From a checkpoint of a small transformer trained on Wikipedia: 4 heads of 64, RMSNorm before and after each block.
MLP neurons of a small language model. Each row is named by its layer, matrix (down: output weights) and neuron, and shows model dimensions 0-63. Each number is 50 + 12 x the weight over its row's rms, rounded and kept within 0 to 99. A neuron's up and down rows have the sign that makes its largest values positive.
A block is one neuron, or neurons of one layer that tend to fire together. After each block is what it responds to, as a language model described it from the Wikipedia text at the highest values.

L8.down27:68 65 55 51 57 42 49 58 61 07 20 60 54 53 72 38 59 42 40 36 52 48 58 25 43 33 65 58 31 57 50 55 35 53 51 37 71 57 49 38 47 54 45 29 47 47 48 35 55 28 52 58 50 46 46 73 51 41 69 56 51 71 59 45
L8.down78:50 45 44 45 54 50 39 49 44 54 61 48 68 42 55 47 57 35 47 66 42 70 37 60 53 44 46 52 99 53 48 63 52 53 03 55 36 54 48 50 74 60 43 51 47 40 31 46 42 60 57 53 56 60 61 48 61 74 40 49 43 43 57 49
L8.down120:49 35 34 56 71 36 65 54 38 41 27 43 80 31 34 36 25 21 41 41 56 61 47 35 43 43 55 70 93 45 58 60 47 49 58 47 53 75 56 45 76 69 48 52 54 52 70 73 48 65 51 47 47 55 39 60 33 41 47 64 45 48 52 50
L8.down659:37 61 68 56 37 92 42 54 45 43 54 51 28 72 60 64 31 60 36 52 56 50 36 56 45 37 28 39 68 67 57 60 64 68 78 38 41 40 23 35 57 58 58 53 45 36 27 51 42 50 36 32 47 51 62 35 61 49 65 52 47 54 57 62
Description: Year decade digit

L7.down215:63 70 56 57 44 40 58 46 56 45 63 61 65 57 68 56 39 38 72 46 32 55 49 58 59 54 45 49 34 49 37 41 33 45 46 59 36 43 58 37 45 53 51 51 54 34 43 46 58 53 80 31 48 53 57 38 49 60 56 53 45 35 63 35
L7.down299:36 65 44 42 59 49 55 49 68 46 48 34 61 60 46 43 39 34 74 46 61 51 46 45 54 56 73 47 32 34 42 40 42 42 39 47 39 46 42 52 48 49 58 54 47 47 46 44 37 61 48 49 40 65 71 42 48 33 53 60 34 31 53 55
Description: Digit 1 in years

L10.down114:54 38 56 64 60 59 43 48 64 59 69 39 71 51 73 80 63 38 56 55 44 53 52 66 42 50 60 38 38 42 48 48 47 61 53 34 48 42 32 41 25 65 59 65 45 41 49 51 58 47 33 49 50 57 75 28 66 48 56 86 61 52 53 41
L10.down235:45 41 49 39 52 46 55 51 43 63 49 52 61 55 46 38 41 63 49 44 32 62 38 50 54 53 64 42 57 45 43 48 42 49 27 63 71 19 74 67 51 53 49 51 42 46 59 60 56 45 36 40 38 45 38 58 32 46 54 37 43 64 46 31
L10.down278:71 36 46 37 44 51 99 42 48 40 67 43 33 59 47 62 44 33 50 31 63 60 46 43 46 48 47 37 43 50 60 45 47 89 51 51 57 31 65 28 55 50 49 65 34 60 53 49 50 60 57 41 60 55 48 41 53 54 68 62 47 67 47 40
L10.down349:60 22 35 52 67 69 78 40 45 39 50 28 43 71 16 73 45 48 56 45 48 62 56 33 54 63 49 47 36 47 50 55 50 84 62 47 56 62 60 67 36 60 10 60 48 40 32 58 45 63 47 43 51 54 55 53 60 44 49 49 27 54 51 32
L10.down590:50 57 56 46 78 38 59 62 55 19 47 45 42 41 39 68 51 65 61 47 36 59 78 43 50 57 48 52 54 63 52 28 45 67 47 29 46 61 52 18 60 47 36 61 75 54 53 32 33 37 47 46 52 68 32 47 57 33 44 84 53 65 62 43
L10.down608:50 46 43 45 50 44 82 50 38 64 50 46 38 43 36 54 35 38 22 46 61 40 57 73 60 57 53 41 44 68 48 25 59 89 81 60 44 42 34 62 45 48 54 31 45 51 40 67 37 61 52 62 36 38 58 56 65 73 44 46 46 48 51 49
L10.down633:48 38 52 44 50 35 91 42 69 55 53 53 44 64 41 57 41 34 66 56 45 49 36 56 30 55 40 54 53 58 56 79 56 94 76 47 49 63 37 59 38 60 43 28 44 35 27 70 28 43 50 55 23 53 47 85 48 54 53 36 55 37 58 50
L10.down693:52 45 58 64 55 38 23 75 45 68 70 44 54 45 41 25 43 37 53 35 42 47 41 54 44 48 46 45 56 48 58 46 45 26 65 34 41 78 39 45 67 39 49 61 35 41 59 74 55 60 43 56 47 59 43 44 63 36 54 47 45 58 30 48
Description: Year decade digit

L8.down9:51 51 57 43 36 57 84 39 47 52 39 37 58 51 51 56 27 48 53 37 39 58 46 52 33 63 40 58 29 42 44 54 53 48 74 47 47 51 52 61 32 58 48 33 40 58 34 65 38 59 39 52 66 64 73 61 46 65 52 48 52 56 49 36
L8.down366:33 43 55 34 36 45 55 68 47 34 73 34 63 54 50 34 54 43 63 41 53 50 44 55 47 52 52 47 17 61 43 59 31 54 76 48 35 60 46 53 22 48 52 45 57 57 67 50 48 40 40 44 52 64 57 42 49 56 55 26 29 61 75 22
L8.down378:62 51 46 62 54 65 54 31 51 75 36 59 45 79 50 38 67 66 59 50 47 65 48 37 52 68 64 45 12 56 63 42 50 40 72 39 49 66 57 38 16 34 31 53 62 36 58 46 51 35 54 54 39 21 65 51 56 48 38 63 49 49 44 48
L8.down622:50 72 55 45 59 47 75 51 31 44 40 43 67 64 28 55 43 51 50 41 40 46 28 77 42 60 66 50 35 51 57 65 54 41 30 53 55 58 36 50 32 70 51 63 43 58 67 59 61 30 30 59 64 46 62 39 55 48 33 62 66 65 58 21
Description: Newline after headings

L10.down174:47 55 23 49 63 42 57 40 63 43 53 41 84 46 49 42 46 53 56 35 56 59 40 35 41 41 44 54 57 38 62 72 68 50 43 63 57 50 41 41 20 66 59 43 40 44 33 79 49 64 35 71 44 50 61 38 65 69 71 35 50 57 58 53
L10.down195:35 67 39 47 76 48 65 74 42 70 73 24 48 49 37 46 54 62 41 63 66 43 60 52 12 46 48 50 35 68 56 39 46 40 50 37 52 44 65 74 45 71 71 42 43 40 41 54 50 61 41 47 51 62 62 67 60 42 47 62 43 32 38 55
L10.down271:39 27 55 67 45 66 46 56 64 57 61 64 60 45 39 37 73 47 49 49 58 48 36 36 49 47 45 52 44 31 42 44 60 68 38 29 34 52 53 55 48 49 48 45 49 37 35 63 35 35 39 54 73 42 67 71 25 54 38 65 48 36 56 44
L10.down341:65 34 48 66 50 48 47 63 48 61 43 48 60 31 41 53 69 55 61 55 52 51 57 28 56 26 65 45 40 49 59 41 57 52 57 53 56 47 38 72 51 61 47 51 44 69 64 29 45 38 65 41 58 37 40 47 56 43 47 60 40 72 28 41
L10.down489:42 49 47 64 33 34 77 43 46 60 55 22 56 39 27 61 48 41 46 43 69 54 44 42 49 47 64 65 56 38 35 45 35 78 54 41 30 35 58 65 55 33 58 41 33 59 49 65 66 59 46 51 43 40 49 60 39 41 53 55 41 46 30 41
L10.down567:54 44 36 42 54 40 48 43 58 61 57 65 37 53 41 60 42 59 46 40 54 37 81 56 39 57 40 47 62 62 60 59 43 36 71 52 50 53 77 68 71 54 40 42 61 23 47 54 53 59 55 45 59 56 54 59 65 36 41 52 45 54 37 15
L10.down574:53 54 27 49 49 54 80 53 52 49 47 65 29 62 28 55 66 76 66 41 54 53 36 36 34 34 45 60 33 57 59 32 41 66 44 50 54 59 42 49 39 38 71 52 29 49 54 38 60 50 50 67 46 41 47 51 57 50 51 46 47 37 63 41
L10.down583:58 46 42 52 39 43 99 29 57 44 60 54 44 50 51 49 48 52 63 62 45 45 47 54 52 63 42 49 51 48 61 58 40 95 57 58 45 56 45 30 54 57 56 42 45 54 38 58 71 71 64 50 50 42 41 60 64 48 56 52 54 57 53 52
Description: Digits inside numbers

L8.down134:51 46 37 44 49 55 32 53 53 52 65 45 63 46 48 42 53 25 47 55 53 59 40 56 57 50 57 48 98 57 51 49 50 48 05 57 42 52 61 42 59 68 61 59 53 46 41 53 36 52 50 59 40 62 48 54 45 79 47 48 49 37 54 47
L8.down161:57 53 29 47 54 62 79 71 55 69 65 60 72 48 32 59 59 51 61 53 61 45 24 62 41 52 52 41 48 47 51 40 66 42 46 45 44 50 61 44 51 53 44 51 49 43 60 46 49 27 66 48 51 35 51 56 63 52 57 40 65 72 50 55
L8.down546:51 46 44 44 47 47 31 52 53 51 61 43 56 49 59 46 44 24 49 58 51 52 44 51 47 36 47 56 99 52 44 51 36 49 07 55 50 48 53 46 55 73 49 45 42 53 41 48 40 56 51 54 44 53 46 58 56 76 51 53 43 48 60 52
L8.down591:60 48 32 54 40 43 54 59 54 62 45 40 56 33 45 47 51 53 52 50 37 49 40 47 48 46 35 34 58 55 29 43 49 55 27 70 44 37 46 65 36 64 49 45 61 38 49 44 54 31 48 63 70 63 53 53 48 51 40 46 41 29 54 52
Description: Year decade digit

L7.down109:39 60 52 52 51 55 60 42 47 58 38 70 31 56 49 37 27 74 38 46 48 35 42 49 19 41 69 45 51 28 48 62 61 39 51 59 57 49 57 61 24 46 35 49 57 55 53 57 77 47 50 54 51 51 50 63 68 61 35 52 46 50 42 54
L7.down227:65 45 52 50 66 43 68 64 22 40 56 30 44 50 43 63 61 49 30 55 51 36 59 56 75 50 15 47 44 49 47 62 72 50 52 44 64 35 63 58 54 49 50 48 58 56 70 41 58 47 54 51 72 43 46 53 45 58 41 26 45 68 30 41
Description: Markdown headings and tables

L7.down126:55 49 44 12 46 54 41 36 34 52 44 60 35 64 57 37 45 52 54 51 45 65 45 53 67 37 62 36 45 62 45 25 42 48 35 56 32 50 36 47 38 48 59 57 30 44 59 36 37 60 62 65 59 58 38 58 55 59 58 32 37 42 72 47
L7.down391:60 62 54 42 63 78 25 55 53 63 58 58 43 53 56 13 41 56 37 62 61 44 47 44 42 68 57 88 51 67 57 54 53 25 56 73 69 38 57 48 63 38 59 56 29 30 57 42 43 63 40 45 51 31 58 37 56 35 52 53 59 57 44 39
Description: Year decade digit